Part of a small language model's weights: 11 layers, 4 heads of 64 (1 for keys and values).
MLP neurons of a small language model. Each row is named by its layer, matrix (up: input weights; down: output weights) and neuron, and shows model dimensions 48-143. Each number is 200 + 20 x the weight over its row's rms, rounded and kept within 0 to 999.
After each neuron's rows, "fires after" lists the tokens most often just before its 100 highest values on Wikipedia text that the model never trained on.

L8.up891,218,217,204,206,223,225,196,212,206,205,194,217,210,199,190,188,188,193,195,182,201,190,203,209,226,178,169,192,240,171,181,169,193,205,219,205,220,193,151,192,189,184,202,185,203,197,202,198,209,185,195,225,201,209,191,201,212,189,198,197,223,178,232,191,193,178,208,207,191,224,193,226,202,201,201,225,183,253,213,208,185,203,194,232,174,213,204,148,222,216,199,205,199,230,224,186
L8.down891,208,208,219,203,201,222,219,201,225,165,211,198,194,207,185,211,185,228,202,222,193,207,182,209,212,190,191,219,182,234,218,220,189,188,221,213,211,214,194,206,211,210,213,198,184,232,201,219,194,213,185,201,185,182,217,156,172,214,204,225,202,196,184,186,200,180,184,211,179,176,192,216,204,196,183,212,177,191,197,200,218,204,188,214,190,195,178,208,203,172,221,180,226,179,228,165
fires after: " |", "|", " In", " up", " G"

L8.up1266,207,224,232,186,201,144,191,185,185,189,191,196,204,210,201,210,198,200,213,225,202,180,206,232,224,169,234,190,216,223,176,207,209,167,237,216,204,195,186,158,201,229,183,231,217,194,225,200,193,207,202,187,183,197,177,199,207,209,199,195,190,232,214,184,184,194,215,218,164,216,199,224,211,229,196,206,209,174,211,199,211,183,215,239,199,191,198,230,200,176,193,187,213,161,192,222
L8.down1266,212,173,216,204,184,224,196,192,197,207,170,197,170,183,173,194,173,219,231,190,201,209,214,215,223,197,187,175,159,168,192,204,197,211,199,207,181,208,192,199,205,168,251,219,207,225,224,193,184,178,196,204,192,198,231,232,183,225,193,213,198,180,196,222,185,207,177,189,184,199,215,179,193,192,252,202,184,196,203,188,230,212,187,188,192,203,226,186,191,183,202,196,187,186,187,213
fires after: " N", "2", "|", " K", " R", " ("

L6.up231,204,192,238,219,197,177,191,191,191,179,185,192,185,190,211,222,192,202,213,181,203,231,236,193,193,178,201,228,205,220,183,202,186,181,198,251,204,225,200,218,187,270,243,181,197,206,198,197,200,205,235,224,199,200,148,204,205,187,216,156,191,204,185,202,186,199,211,223,171,200,198,185,165,225,199,219,195,197,261,205,227,219,169,190,176,202,231,202,203,176,182,196,187,155,179,206
L6.down231,213,207,192,199,173,181,192,208,202,221,185,199,181,216,155,207,185,193,219,213,226,191,249,213,199,232,150,177,193,216,189,217,223,186,174,247,216,189,196,217,205,187,204,183,204,219,226,185,163,180,177,208,171,200,170,208,191,223,210,175,211,189,221,224,242,227,221,194,185,214,217,213,225,232,187,204,190,236,239,199,164,208,191,220,205,215,232,178,184,198,203,173,189,205,196,193
fires after: "9", "1", "0", "3"

L6.up1076,216,196,235,192,219,225,205,190,211,177,213,174,191,197,210,173,229,201,193,179,227,201,225,181,191,204,194,228,184,182,186,197,185,233,214,175,159,171,195,229,250,185,200,214,219,207,175,181,166,214,247,210,217,167,212,208,166,198,191,190,259,191,172,185,224,214,184,193,205,240,172,215,203,191,214,221,221,203,211,197,181,215,214,174,203,165,192,231,207,213,215,199,202,244,192,228
L6.down1076,252,210,217,189,203,245,211,181,208,165,181,202,189,189,181,192,183,181,201,178,189,216,208,183,206,203,203,194,217,187,232,190,213,249,185,213,197,213,202,188,191,184,206,192,212,212,214,189,230,186,187,225,177,214,222,287,216,209,225,202,204,225,196,195,206,199,196,201,257,213,194,182,197,207,175,204,186,179,196,173,235,199,210,176,225,190,186,183,165,207,222,180,229,219,163,193
fires after: "9", "8", "7", "3"

L6.up1328,205,207,228,227,181,230,174,210,202,194,212,162,225,218,180,200,209,227,187,177,228,198,237,177,221,189,183,210,195,200,156,199,194,197,214,226,190,183,195,228,202,174,179,197,171,194,197,211,221,182,226,224,219,192,185,202,190,242,218,208,215,192,226,185,240,193,226,203,202,210,195,184,205,217,202,211,214,202,228,191,184,193,195,218,196,220,176,196,230,186,231,228,194,197,208,213
L6.down1328,227,234,199,186,215,176,211,192,177,205,180,182,190,228,222,194,199,184,173,196,197,170,200,223,202,230,213,196,211,193,195,191,204,193,231,196,180,199,186,200,193,207,206,195,137,236,186,201,223,192,225,207,192,177,147,197,169,220,209,197,216,243,190,211,184,197,184,195,204,234,198,171,185,194,206,174,205,209,216,150,174,203,183,186,218,192,186,208,167,237,205,202,214,216,185,186
fires after: " ", "4", "2", "3", "1", " +"

L4.up953,188,218,181,196,246,184,246,208,186,212,193,190,193,217,205,187,228,202,158,195,233,192,191,194,200,203,194,170,202,193,209,209,180,216,193,225,193,186,197,207,228,206,193,219,195,190,241,194,194,234,201,243,179,228,174,205,193,187,224,161,187,177,184,213,180,171,161,222,196,203,206,212,169,242,208,186,214,209,198,226,212,196,187,168,178,210,165,197,190,206,194,210,217,237,202,220
L4.down953,192,195,183,202,179,210,225,178,160,199,173,175,194,212,184,197,200,189,217,206,215,213,207,188,199,229,235,210,261,160,224,176,205,215,192,164,217,177,183,218,200,167,198,224,180,203,257,194,213,199,229,207,200,192,211,193,182,192,202,206,180,184,206,190,207,211,183,176,198,211,175,224,187,166,220,189,221,201,203,205,204,202,235,209,166,195,177,209,176,197,214,212,221,243,179,203
fires after: "0", "–", ":", "-"

L6.up653,183,212,190,195,236,205,204,157,238,198,201,166,174,214,199,221,205,225,211,156,207,206,194,204,210,182,180,243,206,176,197,209,199,186,197,191,232,184,216,241,186,187,173,239,162,192,168,204,193,217,196,196,217,185,221,201,215,203,179,190,228,152,215,161,178,227,189,205,198,187,190,205,215,204,227,188,197,181,222,177,173,196,184,182,213,142,201,202,155,212,201,213,199,205,203,210
L6.down653,208,212,183,203,210,199,189,224,226,170,182,171,213,164,217,166,174,194,220,174,202,204,206,188,192,192,197,178,224,192,199,190,223,243,226,205,184,210,238,198,206,215,165,193,182,211,184,200,254,168,209,230,146,208,182,226,207,186,235,172,217,199,208,195,162,211,211,213,221,214,215,199,186,185,204,218,204,182,207,214,246,193,206,210,213,178,191,217,226,170,194,197,225,219,188,184
fires after: "9", "7", "8", " b", "3", "2"

L5.up594,174,192,225,202,195,204,231,200,189,175,193,218,210,212,200,201,197,188,210,175,217,181,195,183,215,215,190,197,186,198,199,145,209,194,174,206,195,167,170,211,200,196,188,185,196,174,175,207,222,197,205,183,203,192,191,201,202,181,201,209,208,233,173,181,177,199,228,186,185,190,245,215,189,185,230,206,208,221,236,198,203,216,183,172,226,227,202,223,209,189,227,174,213,216,197,193
L5.down594,183,218,207,214,207,205,171,220,179,183,187,208,195,199,201,211,204,215,203,200,210,211,169,213,173,220,175,194,194,193,186,209,181,205,190,242,190,177,216,206,215,224,231,241,195,204,207,202,170,196,196,192,200,207,209,182,223,191,199,208,191,230,182,190,215,188,197,163,226,191,203,211,216,190,180,161,198,216,196,207,161,221,187,229,193,196,182,226,186,224,225,209,209,202,125,179
fires after: ".", " ", "−", " H", " Sh"

L6.up436,195,197,214,227,169,230,200,222,187,186,201,204,221,220,222,212,186,166,176,179,212,225,221,162,173,188,208,208,191,222,193,202,180,257,186,220,191,206,187,171,215,239,192,138,217,205,273,190,249,185,227,188,213,215,213,197,202,196,196,196,191,217,205,200,219,164,176,177,184,207,180,219,203,176,206,252,182,136,191,196,214,231,195,240,179,207,163,228,170,169,183,211,204,230,209,219
L6.down436,173,189,192,182,204,196,196,186,182,232,235,263,216,189,205,214,195,216,193,196,187,208,205,222,191,239,169,231,209,225,158,190,191,183,184,189,217,208,196,217,214,176,203,189,181,229,176,208,201,183,190,184,179,219,183,197,202,201,199,225,192,176,209,197,186,228,182,244,221,178,167,181,173,210,175,192,191,227,196,157,184,198,207,190,182,203,236,191,196,226,206,176,236,207,229,179
fires after: "9", "0", "3"

L5.up11,207,205,205,172,223,221,205,170,216,194,212,213,162,206,201,199,201,155,217,237,201,209,214,219,202,224,202,212,190,174,202,172,209,199,240,207,178,175,166,217,224,154,203,156,195,206,197,228,235,181,192,234,223,181,190,194,187,182,226,238,216,178,203,222,181,223,191,205,200,204,231,226,202,174,219,220,203,222,214,197,179,195,187,195,221,226,201,185,215,211,206,193,195,205,200,218
L5.down11,197,244,194,206,172,196,199,212,212,219,175,206,189,184,199,211,196,211,210,211,226,205,196,188,170,196,203,181,193,163,238,239,186,197,194,214,196,167,192,206,232,198,218,198,191,191,171,209,170,179,225,227,208,181,205,236,226,159,184,202,190,185,155,197,201,192,163,223,179,208,201,191,211,210,203,209,217,162,200,219,163,226,169,213,220,199,204,210,197,212,189,197,182,198,155,166
fires after: ",", ".", "2", " ", " ("

L6.up1273,227,212,256,221,195,233,195,186,208,219,202,200,190,229,183,230,214,187,196,205,225,205,193,195,162,222,213,212,208,209,224,202,187,219,210,220,224,212,202,184,188,223,207,169,179,215,195,205,194,175,258,228,165,202,180,200,223,204,209,194,201,249,238,203,171,178,202,191,184,200,184,204,219,216,179,180,237,213,225,202,218,226,194,168,197,175,186,219,196,207,192,228,226,207,203,168
L6.down1273,202,236,207,193,192,197,189,231,183,188,184,240,199,170,186,216,191,224,232,174,240,233,208,172,186,243,188,166,237,216,161,199,197,206,184,196,187,196,155,199,206,192,176,164,196,232,235,180,183,161,171,208,186,227,193,231,196,197,209,190,227,189,204,216,194,239,217,215,199,198,191,178,204,199,182,181,202,245,229,153,197,204,170,184,196,159,218,188,177,230,196,195,233,197,165,232
fires after: "9", "8", "7"

L6.up681,214,171,218,204,227,191,162,245,176,189,203,190,188,192,203,188,219,198,195,188,182,197,238,186,200,215,197,226,172,173,177,179,177,196,203,185,194,217,193,204,205,205,201,206,189,191,176,180,165,216,246,217,198,191,232,212,145,200,204,193,232,201,181,178,200,168,209,195,210,202,188,214,229,190,181,198,217,219,245,201,219,210,212,203,161,192,203,232,166,205,185,200,209,211,196,204
L6.down681,223,209,188,186,199,192,222,222,211,189,220,158,184,200,157,202,194,204,168,189,169,191,201,184,178,195,199,214,198,184,194,170,222,200,172,214,184,186,176,221,216,163,210,189,224,214,209,204,216,199,216,206,175,195,223,232,223,215,228,199,197,193,220,205,190,216,212,175,205,170,207,180,194,225,165,196,212,194,219,183,200,232,204,193,215,202,184,187,163,209,200,184,205,240,166,179
fires after: "9", "0", "8", "-", "ing"

L8.up1090,216,215,196,209,185,164,203,241,226,171,229,201,198,183,185,215,188,204,187,208,202,193,232,231,199,233,207,213,233,223,207,173,193,198,200,229,184,210,189,202,213,230,202,166,221,183,231,223,218,220,146,175,184,170,201,206,175,199,166,197,212,208,211,208,179,189,209,178,156,216,170,166,213,197,223,215,220,175,207,220,174,175,185,205,179,188,223,183,179,225,219,171,209,208,212,200
L8.down1090,201,191,185,199,211,201,206,213,188,226,179,194,210,192,191,201,196,205,221,189,203,213,207,203,215,207,207,194,204,196,192,202,202,215,192,186,196,199,192,207,205,158,197,192,182,190,204,184,199,180,186,215,204,187,176,271,208,208,194,197,208,195,184,198,199,214,220,203,196,193,197,211,197,212,202,202,188,202,193,181,189,217,206,214,189,221,201,184,195,212,216,202,237,209,200,202
fires after: "1", "2"

L6.up863,242,216,223,238,179,185,231,228,160,177,209,197,170,198,184,170,183,169,184,211,223,176,252,187,204,187,219,192,179,207,201,168,202,213,201,186,239,212,189,165,217,236,196,190,190,196,185,190,203,204,170,197,190,219,206,191,185,201,185,210,206,192,217,168,197,181,201,162,200,207,249,210,189,187,189,218,202,162,186,212,180,198,184,227,183,233,194,199,232,181,215,212,201,184,200,185
L6.down863,192,190,210,188,211,171,220,182,197,224,185,216,220,176,232,195,192,209,188,195,172,207,221,210,214,198,185,218,183,198,210,170,193,180,235,205,203,179,167,179,210,173,198,218,204,203,193,227,179,197,192,208,183,206,177,220,210,238,200,191,193,184,183,221,212,198,219,204,207,182,175,174,207,217,173,175,213,198,180,191,177,169,169,204,210,195,182,173,158,230,187,198,178,207,208,186
fires after: " |", " ", ";"

L6.up603,229,208,220,202,172,193,185,186,182,175,209,187,183,202,190,201,225,172,187,196,233,180,228,169,169,196,208,222,225,198,189,185,175,205,170,200,198,218,187,175,178,202,211,152,190,173,172,164,226,184,213,181,174,190,207,189,229,222,182,185,236,223,226,168,243,159,192,211,176,200,174,188,223,183,220,197,216,171,220,216,195,201,192,184,185,180,174,207,193,202,182,206,201,213,209,189
L6.down603,186,236,231,215,194,214,222,196,191,221,201,220,208,191,226,198,209,207,189,209,201,199,213,193,213,212,186,187,178,169,181,169,163,210,207,206,242,238,211,223,217,172,199,200,175,219,201,202,217,177,199,224,187,201,232,241,234,219,227,216,221,220,202,223,203,220,218,190,201,195,208,172,191,215,199,194,228,201,182,189,188,196,193,167,214,205,223,190,169,258,203,187,207,221,208,188
fires after: "5", "9", "3", "4", "2", "7"

L8.up610,190,231,219,191,206,208,205,183,232,186,191,160,218,210,198,183,147,200,213,188,203,150,181,236,225,193,203,204,193,214,211,201,172,181,209,219,204,175,134,191,186,221,180,197,190,181,179,231,218,189,202,230,215,198,171,199,207,240,185,199,218,188,235,154,161,160,195,206,221,234,202,221,195,203,186,229,216,162,209,191,193,205,210,189,167,225,222,183,213,199,221,235,197,240,185,169
L8.down610,209,161,239,212,225,196,197,196,208,203,217,165,207,177,178,198,189,190,263,208,183,188,184,222,222,190,189,196,166,168,200,176,205,187,179,216,179,235,210,186,240,201,204,216,187,234,175,173,202,203,204,190,188,192,211,207,170,196,188,197,213,198,219,227,241,215,172,198,179,164,179,184,210,200,202,176,185,178,212,188,207,194,198,209,179,204,213,224,193,172,239,167,240,169,178,204
fires after: " |", " ", ":", "|"

L4.up305,219,216,148,161,218,179,202,175,174,205,187,212,146,207,212,178,202,168,173,199,206,198,213,208,202,226,200,173,205,195,185,217,200,227,197,173,216,189,204,187,209,180,213,225,223,206,195,203,221,197,198,210,218,161,201,210,200,209,208,182,213,235,180,210,185,199,172,192,183,215,203,199,169,207,181,176,206,197,181,206,208,195,205,154,206,188,220,226,209,202,217,207,217,272,208,244
L4.down305,210,178,167,203,211,185,204,182,204,197,201,154,203,200,201,211,223,221,213,202,209,199,174,190,169,177,213,195,238,177,192,200,172,227,220,225,207,206,226,187,194,195,207,188,214,222,238,188,213,177,205,220,185,189,174,173,183,214,208,213,185,172,182,202,173,224,196,163,230,217,199,215,199,159,229,176,212,195,178,204,228,173,236,181,199,218,186,218,182,208,226,220,211,249,182,220
fires after: "-", "–", " |", " \"", " ("

L6.up1323,225,193,193,195,211,212,193,201,206,192,204,163,199,222,184,189,242,207,207,191,210,181,245,193,246,185,226,206,168,218,193,195,209,149,191,219,216,169,216,205,198,188,178,195,185,213,221,203,204,207,173,226,199,215,199,198,160,190,169,217,228,216,196,229,173,152,232,204,205,209,202,229,176,195,235,217,206,187,183,156,182,164,193,169,184,224,174,184,199,196,192,202,210,206,193,228
L6.down1323,227,196,247,192,230,224,182,191,190,212,190,214,195,199,215,183,206,199,186,190,166,198,199,192,158,172,201,192,223,183,187,186,209,163,200,207,225,188,212,183,218,168,186,197,173,217,217,216,219,219,217,210,173,179,224,176,194,207,206,186,184,204,209,184,171,195,219,163,209,213,217,220,182,207,159,235,192,179,205,224,171,203,243,233,211,189,159,224,181,235,224,216,213,207,188,208
fires after: " ", " ("

L8.up1134,179,211,245,201,182,201,225,154,198,183,187,210,209,200,191,220,198,190,203,209,191,164,211,195,192,230,152,214,190,229,199,150,201,190,241,188,186,197,174,174,223,195,187,192,158,207,192,209,250,198,215,198,196,178,201,199,201,221,196,210,183,203,212,160,192,220,200,195,207,219,204,206,204,205,193,205,167,176,220,192,172,205,207,176,184,175,206,162,240,182,207,183,199,176,201,182
L8.down1134,210,177,202,194,207,186,185,216,195,183,183,171,207,213,197,176,186,207,200,212,198,195,212,225,244,213,179,161,178,168,213,216,199,202,185,204,218,197,216,204,192,206,191,217,217,179,212,217,211,217,209,197,188,201,171,254,203,190,168,212,183,178,218,230,219,230,197,201,198,190,175,218,200,185,219,179,171,216,201,230,209,197,207,198,186,211,203,202,172,229,180,199,186,163,186,212
fires after: "1", " L", ".", " "

L6.up246,250,211,202,220,193,190,212,251,170,203,236,197,173,185,209,174,219,175,199,217,212,217,230,171,229,183,207,165,207,211,208,178,154,217,185,182,188,210,168,216,204,174,203,188,195,217,217,200,199,193,189,217,205,197,199,200,205,200,197,200,195,204,198,181,218,178,219,190,230,198,224,193,209,186,226,193,168,176,191,197,202,170,179,229,219,218,149,215,191,184,200,238,209,211,194,201
L6.down246,189,187,225,152,221,176,192,183,198,245,157,216,175,171,211,213,206,211,188,228,174,205,166,193,209,200,189,204,185,189,165,191,228,187,192,206,208,200,203,177,185,184,224,194,152,214,214,236,223,240,204,161,206,205,198,212,205,239,198,213,201,226,215,191,174,200,178,198,214,200,177,201,192,198,186,193,206,202,211,165,198,152,214,174,187,205,235,160,188,208,202,213,259,194,208,182
fires after: " ", "ane"

L8.up642,182,202,183,185,237,190,174,222,216,177,231,194,208,212,183,194,151,206,248,226,210,215,211,241,214,172,169,204,186,205,188,210,156,182,209,222,172,177,177,187,197,181,191,180,228,203,180,229,195,182,187,217,231,192,159,209,234,202,180,198,224,154,188,243,222,168,187,223,200,193,215,206,195,203,181,192,215,212,191,217,195,193,221,231,201,187,185,170,223,228,194,207,200,205,197,178
L8.down642,185,203,214,209,204,197,200,191,195,196,221,204,208,190,218,198,187,182,287,194,177,209,175,186,186,196,186,210,191,188,213,181,228,191,226,198,225,214,204,189,189,221,196,208,203,193,228,159,207,199,202,182,197,203,203,230,161,187,225,189,205,201,201,191,181,167,211,196,218,193,184,205,218,210,190,208,167,213,209,198,220,213,206,206,209,196,190,205,211,164,199,186,217,224,191,176
fires after: " |", " ", ":"

L4.up485,224,189,167,185,241,178,240,205,172,204,206,192,170,183,200,211,175,204,163,195,213,200,240,201,198,164,212,191,214,206,201,193,225,207,238,214,216,247,206,186,224,169,211,223,215,150,224,205,214,201,211,173,185,213,198,199,184,209,201,192,175,180,155,209,216,158,214,188,217,194,163,199,198,221,216,184,205,243,204,202,192,171,204,183,169,206,192,194,167,175,210,203,224,226,188,193
L4.down485,219,185,216,194,180,200,244,213,200,204,201,185,203,207,173,252,179,195,169,223,231,222,141,166,216,225,217,192,228,207,202,182,197,215,198,183,213,176,208,194,221,203,182,235,178,211,212,207,229,210,206,204,197,163,232,149,207,185,179,228,201,215,212,208,202,224,187,190,192,234,200,217,216,178,232,196,220,194,197,208,214,224,205,163,194,199,210,211,215,219,231,200,222,226,196,232
fires after: " |", ".", "–", "0", "-", " "

L6.up66,184,233,230,240,185,199,185,196,171,183,204,180,195,230,186,168,166,193,214,171,199,150,166,217,183,196,216,188,199,250,220,187,186,229,206,186,224,222,205,154,194,241,211,246,189,170,165,195,207,175,224,194,186,195,187,199,216,205,172,179,186,183,187,192,212,215,177,178,223,214,165,187,226,216,207,228,175,192,219,188,224,232,202,197,193,209,171,208,201,229,193,186,212,198,209,222
L6.down66,188,195,182,185,163,220,218,204,180,240,209,186,220,184,195,190,202,229,219,175,224,208,186,206,205,242,197,200,209,232,216,227,210,184,208,201,217,195,172,195,173,223,210,212,183,176,200,180,225,168,180,203,177,219,194,219,210,178,187,207,231,181,233,218,204,216,223,195,215,226,219,153,241,164,176,210,215,203,202,190,199,227,180,214,214,210,181,197,152,206,198,164,200,208,215,171
fires after: "0", "9", ".", "2", "1", "5"

L5.up225,219,175,172,201,196,179,149,212,195,231,197,193,179,240,204,147,215,185,218,204,199,221,205,189,195,207,212,255,213,166,201,217,199,205,210,183,195,175,233,191,196,203,208,200,213,177,212,203,203,196,226,215,216,147,212,195,218,222,213,199,206,213,165,183,180,202,190,190,204,173,226,187,211,232,205,194,175,256,214,185,223,202,202,177,220,190,189,195,209,183,237,192,212,191,214,190
L5.down225,188,235,194,222,184,182,213,217,236,186,223,226,240,212,193,184,217,214,216,169,189,191,221,185,198,171,183,223,160,191,220,178,172,207,196,200,206,190,187,213,222,198,216,238,187,171,185,194,212,220,227,193,204,188,225,204,186,206,190,248,210,206,220,199,182,224,203,163,198,252,190,227,201,231,237,176,185,192,221,219,187,227,187,186,194,195,198,156,168,203,211,223,186,223,183,160
fires after: "2", " ", "4", "3", "1"

L5.up503,204,199,212,172,209,209,215,200,194,195,211,195,192,202,188,195,176,168,196,193,165,186,166,166,216,185,199,225,182,183,170,228,205,206,178,152,218,165,188,221,191,223,192,182,178,207,190,198,166,195,226,182,173,208,194,200,201,211,204,201,192,212,186,164,199,238,176,185,213,204,195,135,197,193,216,192,220,212,211,222,208,210,184,208,185,198,216,198,203,202,209,160,210,181,194,198
L5.down503,218,209,226,211,194,174,212,184,232,184,199,211,232,211,163,168,197,218,194,176,201,166,188,154,192,200,140,216,170,199,194,178,184,217,165,204,230,221,197,232,198,188,178,206,225,162,218,190,204,226,212,182,216,188,214,220,212,252,187,232,197,204,208,214,223,225,211,173,185,204,153,202,170,200,228,182,194,209,179,204,196,214,176,203,206,161,193,180,177,207,201,223,190,229,208,203
fires after: " ", "0", " |", "4", "5", "3"

L6.up1027,200,224,211,214,200,200,162,219,202,219,201,204,194,203,188,201,184,202,194,202,172,184,202,211,166,222,195,220,231,196,234,177,190,168,161,199,188,205,177,191,195,196,195,220,271,186,189,188,239,192,180,186,175,213,210,192,200,202,215,206,216,199,245,204,191,182,174,180,141,205,183,190,197,264,201,222,221,173,211,200,240,231,207,204,174,217,217,190,224,217,206,196,194,170,203,203
L6.down1027,176,250,184,216,181,205,179,209,198,183,209,219,189,233,212,202,213,214,215,208,184,189,218,197,200,217,189,198,227,206,202,221,213,202,209,201,190,226,176,193,196,175,179,197,200,244,219,190,192,179,198,209,214,228,198,198,169,199,196,164,197,196,213,227,198,241,215,178,190,202,245,182,214,207,210,190,207,210,210,160,168,198,212,226,158,221,209,201,188,201,197,187,218,180,179,254
fires after: "0", "1", "9", "5", ","

L8.up880,173,192,245,230,187,149,176,216,161,174,208,195,175,201,198,187,178,199,203,187,211,171,217,210,209,198,197,216,193,223,195,203,204,185,221,196,208,210,203,171,191,214,181,179,172,204,222,191,206,203,232,196,197,194,202,201,170,223,199,201,180,234,188,191,190,217,200,209,198,181,187,195,237,216,212,168,186,169,218,202,196,182,203,181,171,230,189,225,197,206,203,177,208,173,196,216
L8.down880,198,164,191,189,180,220,190,205,187,204,183,197,196,195,194,198,185,222,213,201,191,220,222,200,218,201,179,175,193,165,213,204,219,199,179,185,210,194,185,214,211,155,227,198,215,181,200,196,196,181,184,193,190,191,195,265,219,221,195,212,187,191,192,211,190,194,189,198,187,218,230,198,210,216,219,193,232,202,177,207,219,207,204,205,188,208,198,183,200,201,196,211,177,213,195,200
fires after: "1", "2"

L5.up731,213,205,203,195,216,178,219,207,214,194,206,220,205,212,202,209,184,183,186,181,198,180,202,194,222,181,196,143,177,208,171,190,234,167,201,191,193,205,218,214,182,168,179,206,265,204,217,221,219,205,223,175,199,197,197,205,220,180,211,187,229,240,182,174,193,199,212,184,169,226,241,194,193,169,190,176,197,194,237,207,214,201,188,186,179,206,201,187,234,203,194,198,196,190,180,186
L5.down731,200,215,212,168,211,175,202,200,210,216,219,186,198,209,174,215,186,207,188,219,199,216,176,174,156,191,211,191,188,179,177,203,190,182,214,214,196,199,170,220,208,194,244,233,172,166,210,180,203,174,189,174,189,193,178,199,197,172,162,194,200,217,173,193,196,224,179,188,209,177,199,210,187,181,145,195,208,189,182,201,170,204,200,191,220,244,203,194,167,229,200,232,239,208,194,191
fires after: "2", ".", " ", "+", " ("

L4.up165,218,193,226,201,212,180,214,187,181,219,218,192,191,189,194,181,207,175,197,190,191,211,259,180,236,202,237,166,222,232,202,201,195,221,205,210,199,205,183,179,195,223,214,190,205,211,200,190,221,181,188,203,176,210,203,202,183,187,214,163,190,167,183,202,189,168,189,191,179,229,166,214,171,197,185,218,180,224,209,210,231,215,188,174,192,212,186,204,221,221,221,208,191,237,194,186
L4.down165,199,226,234,201,190,266,208,200,213,212,195,155,170,186,224,204,234,213,198,217,194,187,161,244,199,186,195,184,204,193,238,200,172,218,204,202,206,187,198,172,182,187,189,189,172,199,232,185,218,168,180,196,183,206,169,207,197,217,200,191,201,191,223,167,213,221,202,180,215,183,209,222,233,172,204,197,221,191,202,182,193,190,193,171,160,211,182,192,216,205,248,186,207,235,179,193
fires after: "-", " (", " Ott", " h", "ich", "–"

L5.up950,209,196,180,140,211,203,170,194,166,223,202,204,192,204,208,181,174,218,211,214,168,218,186,181,212,170,216,210,178,162,211,240,236,184,196,176,213,217,202,197,202,194,198,190,234,204,222,198,179,192,189,210,189,225,201,204,225,202,217,196,212,209,244,190,169,240,175,214,233,195,216,229,190,198,219,181,171,250,193,198,212,192,210,174,225,195,204,232,219,207,228,199,206,200,201,188
L5.down950,211,230,186,200,199,168,197,230,224,194,208,185,212,193,176,169,197,174,183,200,175,213,189,173,172,196,175,181,198,206,218,164,207,197,152,201,197,203,216,218,223,190,199,217,209,158,187,183,214,204,220,194,237,196,195,202,217,191,213,219,208,202,222,198,168,214,182,167,223,220,178,242,180,233,213,181,192,197,193,202,177,232,184,180,210,169,220,155,219,214,195,224,181,209,157,179
fires after: " ", "3", "-", ".", "2", "1"

L5.up10,220,207,193,169,197,209,197,198,184,230,222,190,194,177,228,232,156,203,196,192,194,181,168,194,232,220,192,181,166,176,225,219,238,220,161,222,208,194,157,243,190,197,220,164,259,192,194,192,229,195,207,201,237,219,228,200,204,201,200,203,190,216,229,213,188,214,198,219,186,211,219,198,186,208,210,186,195,228,208,208,216,228,186,226,236,162,201,200,185,185,244,177,201,192,184,197
L5.down10,198,209,221,200,235,157,205,194,203,139,209,172,162,195,184,191,206,192,183,192,178,220,212,195,211,203,184,206,193,196,210,222,193,190,149,205,236,216,178,253,198,199,196,186,209,161,173,197,196,222,215,184,197,216,231,174,197,207,188,210,215,194,161,242,165,198,175,197,200,181,179,199,169,214,201,197,194,203,212,195,194,190,195,200,213,191,239,194,180,221,212,184,209,187,171,178
fires after: "0", "2", "1", "3", "9", " ("

L5.up470,216,172,184,209,200,180,199,215,223,213,202,201,198,217,191,206,203,193,206,202,211,174,221,214,217,201,180,215,184,209,190,173,197,202,194,220,195,233,198,184,203,195,227,197,186,213,195,228,179,197,191,171,166,216,189,178,232,183,203,215,139,236,188,187,177,182,179,210,227,201,219,228,209,235,189,239,208,186,220,192,175,183,192,156,192,234,171,215,226,206,192,137,216,210,199,189
L5.down470,225,223,195,211,194,220,212,222,232,199,220,206,198,202,196,204,193,200,274,192,198,200,170,209,191,194,202,217,155,188,173,178,216,213,220,211,193,170,196,189,209,214,196,227,212,177,206,198,184,218,210,205,201,197,194,201,192,213,197,204,217,195,224,177,199,205,190,185,179,194,222,194,206,209,207,178,184,203,189,168,178,207,181,228,190,205,200,210,194,213,195,185,196,205,169,238
fires after: " ", "–", " |", "."